Part of a small language model's weights.
Architecture: RMSNorm before each block, rotary positions, no biases in attention or MLP, untied embeddings.
Training: a variant of Muon for these matrices, 575M tokens, 4386 steps.
MLP neurons of a small language model. Each row is named by its layer, matrix (gate and up: input weights; down: output weights) and neuron, and shows model dimensions 144-239. Each number is 200 + 40 x the weight over its row's rms, rounded and kept within 0 to 999. A neuron's up and down rows have the sign that makes its largest values positive.
After each neuron's rows, "fires before" lists the tokens most often just after its 100 highest values on Wikipedia text that the model never trained on.

L5.gate387,195,156,250,174,235,161,166,175,180,183,203,204,173,183,247,188,233,154,161,149,272,258,198,189,179,171,90,208,127,191,194,169,203,204,198,194,238,228,246,185,257,140,216,177,219,190,267,249,228,236,186,127,249,215,163,209,166,187,160,177,204,171,178,156,233,217,268,204,184,170,152,171,164,195,191,150,208,216,136,210,214,204,233,225,249,149,228,216,206,153,112,79,191,212,183,219
L5.up387,158,182,236,274,203,180,237,164,154,145,190,179,221,154,241,235,206,165,232,119,269,214,180,190,266,170,217,222,173,222,240,195,205,178,197,159,221,154,277,193,157,182,238,158,196,237,267,185,239,223,204,141,230,210,200,183,144,166,225,107,222,93,195,215,242,176,262,243,243,166,231,183,211,220,221,185,213,184,240,238,178,223,218,183,280,219,196,256,219,132,177,235,155,168,123,234
L5.down387,241,159,192,214,209,178,197,196,189,222,174,224,206,285,198,217,200,145,187,172,200,190,176,177,188,192,214,205,192,198,253,180,180,205,214,268,174,303,184,172,186,108,152,138,185,175,225,211,137,256,180,136,209,248,201,219,167,139,218,215,124,138,114,188,158,211,226,216,238,189,223,211,126,236,164,152,208,213,182,185,188,221,203,185,199,184,224,219,201,186,156,206,2,201,185,245
fires before: "=", " was"

L3.gate490,191,179,219,89,153,192,234,179,147,160,199,173,197,187,257,216,222,183,225,256,224,202,196,200,237,236,274,197,142,136,147,157,188,105,198,178,193,236,219,250,236,188,247,187,162,334,204,157,256,214,288,238,219,158,208,211,124,167,269,249,239,140,241,152,178,237,241,173,137,177,199,256,223,174,215,182,212,171,163,243,162,240,162,144,263,194,180,195,210,207,187,126,181,228,207,134
L3.up490,175,150,152,219,206,246,222,204,195,179,235,170,186,193,214,169,235,172,275,228,230,241,264,201,257,273,192,136,210,212,217,173,188,210,205,201,221,176,157,166,202,257,213,137,192,224,196,177,213,177,269,228,149,168,218,246,133,138,218,240,226,171,157,211,203,206,226,202,176,150,255,248,262,162,175,221,177,140,236,315,169,178,212,197,167,93,239,226,227,226,148,205,194,154,183,178
L3.down490,145,180,224,175,204,160,228,170,114,199,152,221,219,92,264,248,224,235,214,232,181,218,144,128,174,224,209,271,196,154,240,192,232,111,191,188,181,197,288,302,294,132,160,204,171,231,181,204,249,183,158,211,166,125,201,208,230,191,246,204,177,200,205,166,178,149,237,174,220,200,187,260,229,204,196,160,224,203,152,160,210,236,189,204,261,211,201,160,267,102,187,179,167,199,162,123
fires before: ".", ",", "\n", " is"

L2.gate107,245,261,210,228,151,176,195,184,161,211,127,217,298,267,249,194,241,205,125,187,159,191,151,168,256,208,177,212,228,200,204,184,220,203,226,199,215,212,236,182,169,266,286,245,163,250,156,176,217,218,239,221,251,181,272,201,176,167,303,188,127,223,176,184,237,199,210,252,263,312,202,242,219,239,213,181,235,202,233,179,203,220,220,178,151,180,129,185,136,168,181,110,241,147,235,187
L2.up107,217,232,228,185,239,150,191,213,218,254,107,209,193,151,290,227,214,224,234,212,174,207,116,157,295,202,294,197,214,160,249,220,179,176,230,220,245,279,219,130,209,252,203,183,127,283,126,162,286,202,179,170,260,205,206,195,196,210,310,140,159,230,123,213,211,199,195,213,198,215,178,206,240,233,274,212,219,148,249,194,323,208,205,225,211,172,177,208,126,228,151,207,199,246,279,220
L2.down107,195,188,229,136,228,144,190,250,220,207,147,233,127,103,254,251,171,256,284,181,206,214,172,173,269,222,289,181,145,176,249,222,166,136,209,208,246,260,167,196,215,286,206,169,182,243,148,191,271,203,188,139,209,250,187,205,194,211,241,144,244,252,154,232,185,157,182,194,188,202,142,198,195,214,262,200,229,177,232,201,265,180,171,238,250,166,240,252,151,294,150,268,57,261,209,205
fires before: "=", "\n\n", " The"

L3.gate266,209,238,134,270,214,191,176,205,229,262,191,224,203,253,201,124,185,94,236,155,235,261,204,161,262,264,175,153,186,225,185,197,203,132,207,264,265,174,203,201,246,170,271,169,217,200,215,299,221,213,237,212,190,153,238,198,234,148,192,153,94,125,255,167,208,180,201,219,236,187,188,250,214,175,211,197,161,161,205,204,201,204,152,276,170,156,222,148,227,176,183,128,264,248,204,203
L3.up266,208,223,213,153,210,205,144,261,162,171,208,275,201,206,258,192,262,272,206,228,227,210,159,222,286,211,184,288,218,190,194,266,200,183,193,210,252,180,327,201,171,177,208,191,187,217,148,212,258,207,154,181,197,257,160,116,195,232,250,241,233,188,103,172,202,122,220,242,214,211,178,127,262,143,216,229,230,193,261,198,209,179,120,207,140,179,184,177,216,240,173,225,295,235,218,192
L3.down266,234,238,163,200,218,163,164,218,195,294,174,182,240,280,212,125,214,138,222,194,243,295,220,231,274,234,128,194,188,222,192,244,168,170,178,252,258,135,232,153,169,195,281,181,177,203,149,242,208,217,282,238,184,231,289,183,189,149,263,162,133,155,211,189,203,171,199,153,228,198,147,217,179,251,237,243,140,177,162,246,209,186,153,270,171,135,172,163,245,194,186,198,199,275,228,230
fires before: "="

L3.gate510,250,224,170,251,163,189,230,166,254,207,164,260,241,317,247,195,231,195,215,255,167,234,146,235,132,167,232,256,191,191,200,273,213,170,221,237,183,159,219,175,236,176,173,202,238,187,220,271,183,123,97,219,244,178,235,183,144,130,265,193,178,151,82,284,233,194,182,218,198,212,202,228,182,246,201,193,146,83,195,212,185,149,169,204,191,161,260,197,177,174,192,196,185,170,203,140
L3.up510,171,187,214,110,228,216,203,169,190,145,210,210,207,181,229,153,191,181,150,204,254,151,277,214,246,247,172,153,187,191,287,263,160,229,253,198,180,223,154,198,170,230,170,145,286,200,181,212,214,277,172,221,217,181,229,220,260,204,257,188,262,193,231,227,162,97,185,217,257,203,174,206,158,192,182,218,150,267,201,179,234,219,165,187,246,211,187,218,146,186,221,200,241,188,174,174
L3.down510,260,186,132,251,169,178,233,169,225,254,201,213,212,258,169,237,182,200,228,217,122,215,214,152,165,172,250,280,205,230,266,198,173,233,229,251,244,213,248,226,262,151,180,209,206,237,205,247,186,159,145,206,211,194,254,244,227,159,218,192,143,161,166,225,207,199,214,214,153,191,214,234,177,238,199,176,210,104,121,191,207,182,202,244,218,149,172,195,226,132,202,240,208,147,201,152
fires before: "=", " and", " =", ",", " in", "."

L5.gate161,218,174,248,187,145,175,214,93,193,138,249,200,103,72,142,195,191,206,191,199,181,206,227,150,231,220,253,148,241,161,164,193,193,116,227,160,148,226,162,221,162,183,234,212,125,216,181,201,235,183,190,191,235,138,259,163,211,250,212,129,292,213,173,250,201,167,269,184,245,203,162,131,174,232,178,220,259,257,145,136,229,191,223,157,145,219,177,187,189,229,160,234,134,233,233,198
L5.up161,202,233,287,216,237,227,222,232,194,194,185,185,240,184,264,182,166,223,278,207,176,247,193,191,280,231,239,223,191,176,189,206,173,204,202,251,225,164,248,126,190,292,234,203,206,212,192,184,137,142,251,184,155,209,191,249,193,181,266,183,198,192,149,274,218,207,237,251,228,230,258,209,181,143,150,227,159,124,172,228,169,203,184,286,176,183,145,236,174,262,185,207,79,232,192,201
L5.down161,209,220,244,207,239,219,196,156,189,216,181,195,152,76,214,166,168,231,179,156,127,175,221,194,167,214,174,145,152,209,154,192,164,135,207,177,175,277,216,185,199,213,154,277,184,220,189,205,204,225,225,193,225,186,175,185,241,160,210,237,218,212,247,235,175,171,181,130,207,182,174,174,276,262,228,184,183,208,249,265,181,211,205,213,209,174,160,229,200,183,142,217,0,287,227,179
fires before: "="

L5.gate344,140,143,278,155,191,145,185,229,257,132,185,220,128,257,238,153,211,200,246,251,208,191,153,174,192,190,205,246,146,138,210,134,195,175,245,168,181,234,244,150,263,229,263,209,162,187,136,176,175,174,224,173,212,238,226,211,187,219,222,259,265,185,210,221,328,207,182,243,270,152,201,194,169,236,227,222,128,193,199,164,191,212,193,178,245,152,206,149,148,197,254,190,201,160,273,268
L5.up344,257,199,280,144,201,182,220,227,153,224,160,220,239,196,187,174,227,227,205,217,239,185,188,181,242,266,250,163,158,157,198,221,199,222,226,181,275,171,244,190,180,246,223,232,199,176,263,118,283,196,246,205,183,151,186,159,261,221,196,125,211,189,235,222,230,190,223,244,238,154,214,208,204,222,192,269,147,151,110,182,271,205,161,201,177,166,177,158,160,230,191,202,203,171,237,260
L5.down344,248,147,230,221,219,191,223,244,226,157,166,206,175,207,229,181,190,200,245,253,175,226,272,168,249,256,212,168,105,185,229,174,225,270,269,217,171,159,200,215,113,192,231,137,175,208,232,196,189,156,248,170,234,162,210,235,238,228,280,219,278,213,124,241,225,184,159,248,191,208,228,172,252,227,217,237,215,230,157,191,246,192,208,159,187,183,195,156,149,219,210,209,149,166,245,190
fires before: "="

L2.gate341,122,219,151,251,159,177,236,190,176,101,192,252,219,226,186,264,208,134,207,261,231,226,236,159,210,167,250,208,219,191,223,231,193,202,178,210,165,160,181,290,198,206,290,167,155,134,156,224,177,185,268,180,158,271,183,119,247,223,233,248,239,159,213,209,171,234,234,203,187,168,186,181,143,146,264,201,160,178,226,108,231,181,177,235,235,236,149,217,203,149,216,156,269,205,159,162
L2.up341,203,149,251,229,281,180,160,205,199,201,161,163,241,93,204,179,231,183,115,224,200,175,177,236,243,179,248,237,236,237,113,243,249,193,280,219,216,213,191,205,247,242,241,209,199,163,143,255,129,257,138,163,198,225,191,212,258,221,237,262,194,148,183,200,237,189,219,265,198,194,138,198,234,180,202,160,223,141,186,223,237,167,206,188,138,218,195,163,163,196,167,263,303,183,218,69
L2.down341,209,178,172,275,234,146,284,126,126,107,183,232,199,210,161,265,218,135,225,274,213,169,200,190,186,221,186,209,183,185,238,196,132,169,148,227,203,150,233,216,181,82,204,171,164,192,236,224,156,167,227,183,119,182,192,167,241,228,273,174,222,182,202,267,160,248,250,198,212,180,163,185,225,166,201,214,160,228,183,191,182,191,201,190,241,196,186,209,255,190,198,206,160,210,188,199
fires before: "="

L5.gate359,227,196,229,119,233,174,236,144,143,208,225,249,168,237,235,265,264,166,217,204,175,193,138,131,238,252,231,221,210,173,246,238,249,201,217,244,162,247,194,160,239,172,259,215,116,249,166,221,228,243,183,172,160,231,218,152,167,200,266,223,200,145,156,193,159,145,206,191,273,187,231,228,206,196,185,210,245,139,239,174,193,167,203,242,170,238,197,173,144,203,203,259,157,155,179,162
L5.up359,194,234,244,214,239,253,171,163,189,195,199,225,160,141,258,208,249,216,243,132,190,145,186,210,230,191,218,210,228,140,165,223,235,243,176,192,244,201,220,224,201,166,194,172,145,248,258,156,111,218,219,180,215,246,245,217,279,214,215,152,209,194,171,188,234,167,186,207,242,188,224,217,195,213,241,159,188,189,190,123,230,215,239,282,157,168,187,233,142,226,174,177,154,172,183,240
L5.down359,188,181,237,197,159,195,157,236,170,148,157,255,290,202,181,286,144,167,216,171,182,223,228,221,256,254,248,258,192,170,262,199,133,199,247,135,206,207,191,158,187,242,208,149,242,220,176,176,220,181,228,271,161,168,216,234,274,187,187,215,282,222,210,200,218,279,84,222,147,159,183,208,234,137,148,194,195,245,118,239,263,217,227,167,220,242,236,150,215,254,229,183,0,243,252,228
fires before: "="

L5.gate351,189,173,247,168,204,193,160,195,161,269,201,197,227,143,281,170,200,227,232,164,141,204,147,169,251,202,316,182,200,183,263,210,168,158,237,196,221,216,205,196,221,165,220,174,138,264,197,145,207,204,278,203,235,184,189,239,201,192,297,178,236,215,140,286,233,234,241,198,140,192,161,207,209,256,162,205,172,203,170,196,214,229,263,236,199,135,266,187,160,144,198,175,69,239,177,184
L5.up351,206,175,235,178,214,126,240,153,210,199,220,195,235,196,229,187,243,214,271,187,158,199,160,183,210,226,362,206,165,170,204,169,149,204,255,185,203,249,275,163,213,229,256,201,128,249,245,120,217,217,207,187,224,158,221,215,218,268,224,149,170,231,144,247,216,243,233,262,210,225,185,171,187,207,185,213,191,189,215,173,199,153,222,266,197,176,188,168,173,215,132,138,135,194,197,152
L5.down351,235,179,206,206,192,210,237,214,221,204,203,193,207,160,171,173,183,178,206,268,194,200,225,212,242,210,452,183,182,201,223,189,196,143,196,202,147,213,176,216,161,168,172,214,223,224,191,185,175,203,164,200,214,159,220,196,228,190,217,212,226,258,223,166,191,182,218,228,191,171,190,213,190,214,225,182,214,142,193,163,271,239,181,223,200,172,187,191,229,231,188,210,0,215,175,205
fires before: "="